From a checkpoint of a small transformer trained on Wikipedia.
Size: 8 layers, width 192, 3 heads of 64, MLP 1152 GELU.
Training: 280M tokens, 4265 steps.
MLP neurons of a small language model. Each row is named by its layer, matrix (up: input weights; down: output weights) and neuron, and shows model dimensions 48-111. Each number is 50 + 15 x the weight over its row's rms, rounded and kept within 0 to 99.
A block is one neuron, or neurons of one layer that tend to fire together. After each block is what it responds to, as a language model described it from the Wikipedia text at the highest values.

L5.up321:43 37 29 71 62 54 45 53 21 38 59 44 69 56 64 64 39 45 53 50 53 69 63 57 47 27 55 62 30 52 47 51 55 51 58 55 31 79 54 69 70 66 33 51 56 57 63 61 63 53 62 36 46 63 39 44 51 50 63 29 58 74 43 22
L5.down321:38 56 65 44 46 43 61 34 65 29 48 55 34 31 28 23 57 53 58 73 50 43 38 69 62 69 45 44 59 51 75 35 60 60 49 41 76 22 42 28 64 68 68 47 43 46 34 59 48 47 50 25 28 38 44 65 52 56 38 84 42 54 31 71
L5.up694:36 72 43 63 51 90 49 71 33 52 48 46 30 60 08 33 75 42 66 54 17 64 48 51 33 43 49 43 34 44 28 29 61 41 37 35 42 18 56 57 20 48 24 44 56 63 36 47 46 31 53 30 42 62 31 55 77 49 36 56 60 42 74 53
L5.down694:53 76 44 55 39 50 44 03 81 29 59 53 52 46 82 72 50 49 21 46 52 56 69 24 59 48 39 42 29 56 60 76 18 42 54 34 38 60 47 58 70 41 39 24 40 39 37 35 54 39 62 76 57 50 31 58 46 63 53 60 39 13 61 64
L5.up1073:60 44 29 52 55 43 32 38 52 74 55 48 36 45 50 50 25 68 30 48 53 62 63 62 53 54 46 55 58 10 31 50 67 40 49 65 49 60 63 82 46 47 40 55 70 45 25 03 35 60 39 46 65 57 52 83 40 40 71 33 51 38 25 40
L5.down1073:53 37 22 54 46 42 29 47 41 86 18 38 31 43 78 62 65 58 56 23 65 62 41 51 31 60 54 47 43 28 35 70 72 31 60 37 61 46 21 42 43 29 46 58 52 42 56 40 53 44 44 60 47 63 58 39 29 39 44 53 44 76 58 51
L5.up1078:58 52 52 65 28 51 53 47 55 43 58 50 28 30 44 44 48 39 58 54 43 56 94 16 24 53 45 39 52 57 54 10 47 43 90 53 67 38 82 70 32 54 50 55 56 46 45 69 37 60 71 71 77 33 44 69 38 78 34 55 49 53 56 63
L5.down1078:50 29 45 45 49 43 38 55 35 55 55 47 48 39 49 50 49 47 48 48 58 74 42 68 52 61 46 75 46 43 37 39 00 40 71 50 56 55 71 49 27 20 44 64 31 63 19 69 69 63 66 40 76 51 39 27 32 83 56 61 44 48 44 64
Description: Adverb endings, subject pronouns. Two groups: the -ly, -ately, -imately endings that complete split adverbs (significant-ly, approx-imately, intric-ately), and subject pronouns He/She opening a sentence or clause in biographies.

L3.up23:32 89 44 53 19 36 61 43 33 48 59 27 70 44 38 46 53 56 50 41 58 63 54 29 55 47 54 38 48 45 62 59 47 55 49 63 36 71 76 43 33 38 54 28 45 54 58 85 59 54 66 45 42 64 52 75 53 55 30 60 38 76 33 47
L3.down23:24 15 32 55 41 51 65 35 64 32 57 25 85 55 62 46 34 37 59 58 66 72 52 59 53 57 49 53 52 56 53 62 42 29 65 57 78 65 56 74 47 71 52 47 67 28 38 33 33 54 74 72 33 46 60 39 43 34 67 59 63 68 41 11
L3.up57:49 45 55 20 22 57 68 65 34 54 54 36 57 35 73 28 62 35 31 66 49 45 62 34 43 57 62 40 41 91 44 45 77 58 72 46 31 45 69 41 42 39 67 48 34 32 48 54 95 60 60 56 52 42 53 17 31 49 51 42 50 54 29 44
L3.down57:56 38 54 62 62 52 61 58 40 69 53 25 54 62 31 40 59 51 56 26 54 57 40 33 51 26 78 56 42 59 25 55 38 51 62 64 56 49 15 91 57 51 13 76 42 52 43 34 54 63 51 59 30 35 74 47 53 59 60 82 59 63 32 39
L3.up872:60 66 58 37 34 27 46 51 54 61 37 29 88 28 49 37 57 40 22 55 29 75 60 45 40 55 66 48 46 59 51 52 54 59 52 47 35 43 65 63 21 46 66 57 30 64 52 33 86 45 54 76 30 49 31 34 34 38 33 69 29 42 36 47
L3.down872:46 55 54 40 39 54 68 42 37 61 40 39 33 33 26 59 65 54 30 67 22 65 43 75 60 38 27 59 35 29 57 58 61 36 35 61 15 66 56 38 47 45 45 61 58 25 63 37 59 47 53 44 16 30 45 58 46 52 70 44 40 66 36 36
L3.up963:63 69 48 47 36 42 37 47 29 49 61 53 45 24 37 52 77 70 58 36 62 60 22 39 34 48 62 49 51 65 60 22 49 60 63 44 37 29 37 48 75 66 64 69 30 51 94 35 42 55 38 54 57 48 61 45 82 25 57 59 13 58 37 30
L3.down963:46 68 64 53 51 40 56 54 44 42 65 42 34 53 36 51 32 29 50 66 40 81 43 31 30 55 65 58 42 42 44 38 58 39 30 61 31 68 40 67 53 47 55 48 73 43 53 34 20 64 63 53 60 50 30 07 93 42 56 51 44 54 44 32
Description: Mid-word fragment after onset. Second word piece following a short initial consonant fragment like f, p, s or sp, e.g. f-all-ing, sp-ent, f-le-w, P-op-ulation.

L4.up234:37 51 47 50 54 80 28 51 46 56 79 62 77 55 56 63 22 53 64 59 52 55 34 63 50 44 34 63 36 45 35 50 36 53 54 55 35 38 42 64 25 65 79 53 47 71 42 30 50 38 77 63 83 51 51 41 66 46 55 26 52 60 55 47
L4.down234:32 46 64 53 58 50 31 19 79 54 21 26 41 55 64 45 84 60 65 38 26 39 29 76 30 68 67 45 59 48 48 65 40 64 55 45 45 56 38 52 44 64 71 37 82 76 34 46 45 42 60 63 66 59 43 42 57 36 33 44 31 07 99 33
Description: Negation and adverb modifiers. Fires on modifier tokens just before a predicate: not or never after auxiliaries, -ly adverb endings (nearly, highly, newly), and prefixes such as un- and in-ex.

L5.up332:53 75 44 50 52 42 49 55 57 41 50 31 68 46 55 45 74 33 29 35 46 51 71 25 62 38 40 51 67 58 10 70 49 47 59 76 72 38 46 64 41 44 57 42 73 48 32 71 60 43 59 37 77 56 65 52 05 57 55 55 45 24 26 59
L5.down332:47 29 79 49 26 50 51 48 59 86 51 21 22 55 75 50 28 62 66 47 48 51 56 64 64 43 48 38 37 27 33 59 52 65 38 69 40 33 78 61 57 68 44 33 60 53 45 47 68 44 44 34 37 75 39 46 53 40 45 52 27 38 42 24
L5.up522:34 76 74 63 58 56 75 53 62 51 60 10 49 48 65 69 48 30 54 47 39 50 37 58 35 64 50 39 61 67 43 39 58 31 28 53 43 42 69 53 39 38 57 35 38 51 19 54 05 59 42 54 36 52 56 89 43 59 29 52 36 47 71 47
L5.down522:69 35 32 79 44 49 83 37 54 40 39 47 50 44 60 47 45 62 60 60 40 42 74 50 10 65 18 21 50 57 34 45 21 45 32 46 46 52 44 30 58 33 57 41 50 53 55 65 60 81 74 63 44 54 49 39 33 58 46 74 52 15 64 38
L5.up943:36 57 51 50 41 20 71 65 57 75 51 48 53 41 44 50 43 41 62 32 68 45 56 66 37 74 65 17 66 50 73 24 42 20 44 74 45 34 77 54 40 69 33 33 26 55 36 27 21 52 50 49 43 73 43 32 35 73 47 55 66 47 51 66
L5.down943:50 40 46 56 62 44 39 79 51 76 47 38 24 51 71 62 12 47 52 36 56 57 38 27 25 71 31 44 54 58 43 46 68 48 35 62 39 58 38 41 52 33 23 50 46 39 46 68 34 52 77 46 64 60 32 59 44 61 59 67 40 40 46 45
L5.up1105:62 77 50 35 43 50 54 67 47 75 77 10 53 56 74 24 25 33 52 53 53 70 61 53 79 81 34 43 50 49 31 53 72 54 61 51 28 25 32 57 54 43 71 51 30 56 41 43 39 48 69 39 17 56 68 35 42 54 63 44 38 44 62 39
L5.down1105:41 56 52 38 27 21 53 54 53 33 49 67 15 66 62 53 37 31 81 32 33 68 64 61 65 52 56 32 52 50 46 30 53 48 55 52 56 57 41 49 45 11 47 54 56 47 41 70 54 45 51 49 24 59 35 20 72 48 38 43 33 66 39 43
Description: Mid-word Latinate stems. Interior word pieces of long, mostly Latinate words, right after a prefix piece and before a suffix, e.g. conf-ig-ured, cons-um-ption, cont-rib-ute.

L3.up55:15 21 59 76 42 73 26 71 63 44 53 45 52 46 67 57 59 69 48 39 63 54 46 37 58 29 46 51 41 47 82 48 30 38 50 43 49 19 66 53 55 59 73 69 25 30 44 58 78 64 52 32 52 32 64 42 51 26 51 30 34 48 75 63
L3.down55:84 36 46 59 30 53 52 54 46 43 59 50 47 74 51 49 29 30 41 57 65 60 42 69 46 43 70 61 56 54 18 45 52 42 71 46 50 70 49 76 65 68 33 27 51 76 56 50 36 66 58 38 45 33 32 68 47 53 67 63 94 70 63 54
L3.up467:53 42 45 82 59 73 25 38 39 52 45 41 51 30 86 30 56 63 70 43 54 48 23 63 97 47 40 71 67 35 55 61 54 91 59 41 50 47 53 64 32 63 60 35 44 46 60 36 35 64 57 58 47 51 52 33 36 46 52 65 35 56 63 53
L3.down467:49 39 32 63 45 67 48 38 69 52 33 75 60 44 57 66 57 68 41 51 52 70 29 30 73 60 53 47 49 47 55 58 52 53 50 57 50 54 76 64 34 62 52 27 41 58 25 48 88 74 90 58 49 47 36 50 53 53 64 51 47 66 47 69
L3.up524:66 29 60 74 33 71 58 46 48 57 59 70 46 36 69 22 51 54 50 61 72 76 63 48 52 76 31 57 32 77 51 37 64 59 70 56 49 37 45 47 41 63 54 48 69 46 23 54 47 44 67 59 26 46 50 49 53 45 50 23 48 63 44 63
L3.down524:41 49 35 62 61 57 49 64 38 67 61 56 63 58 63 83 32 64 51 40 71 50 44 55 52 56 30 68 45 56 44 58 46 39 61 57 47 56 64 57 53 57 31 35 20 29 54 70 58 49 32 39 65 44 74 48 17 16 61 38 80 30 62 34
L3.up1075:65 34 56 45 37 37 43 45 42 52 39 27 57 46 47 29 54 68 29 31 62 61 56 23 49 44 27 51 44 46 54 74 54 57 61 76 31 59 70 77 66 36 59 74 68 61 52 48 57 45 50 58 61 82 92 48 38 54 59 67 29 53 39 60
L3.down1075:34 40 48 10 33 87 36 51 38 59 60 44 65 54 52 36 46 58 47 57 49 80 44 40 30 44 40 38 61 52 59 68 25 61 74 73 39 69 58 55 42 43 76 62 54 45 36 55 33 39 45 78 54 48 74 46 53 64 60 53 25 55 45 50
Description: Word-completing suffix pieces. Final pieces that finish a word split across tokens, mostly adverb -ly (quickly, shortly, suddenly), also verb endings (continue, contribute) and also/began.

L4.up1087:48 67 54 22 56 37 45 38 48 59 44 65 39 37 41 71 74 55 53 38 43 52 67 74 43 46 49 47 34 36 59 39 65 54 57 31 36 61 23 42 68 82 16 18 21 52 40 43 46 49 48 67 28 73 28 28 37 59 76 65 53 79 42 34
L4.down1087:56 63 75 43 51 61 64 43 43 26 57 47 31 62 41 39 76 51 57 44 43 81 40 62 34 49 55 76 59 53 75 33 26 37 66 46 53 61 53 68 28 24 46 43 31 68 56 63 31 46 60 36 71 42 29 19 77 41 49 45 61 72 31 42
Description: Mid-word fragments after initial letter. Word-piece fragments early inside a word split oddly, often right after a leading F/f or capital, e.g. F-ran-ce, f-a-ith, F-our-th, Fresco.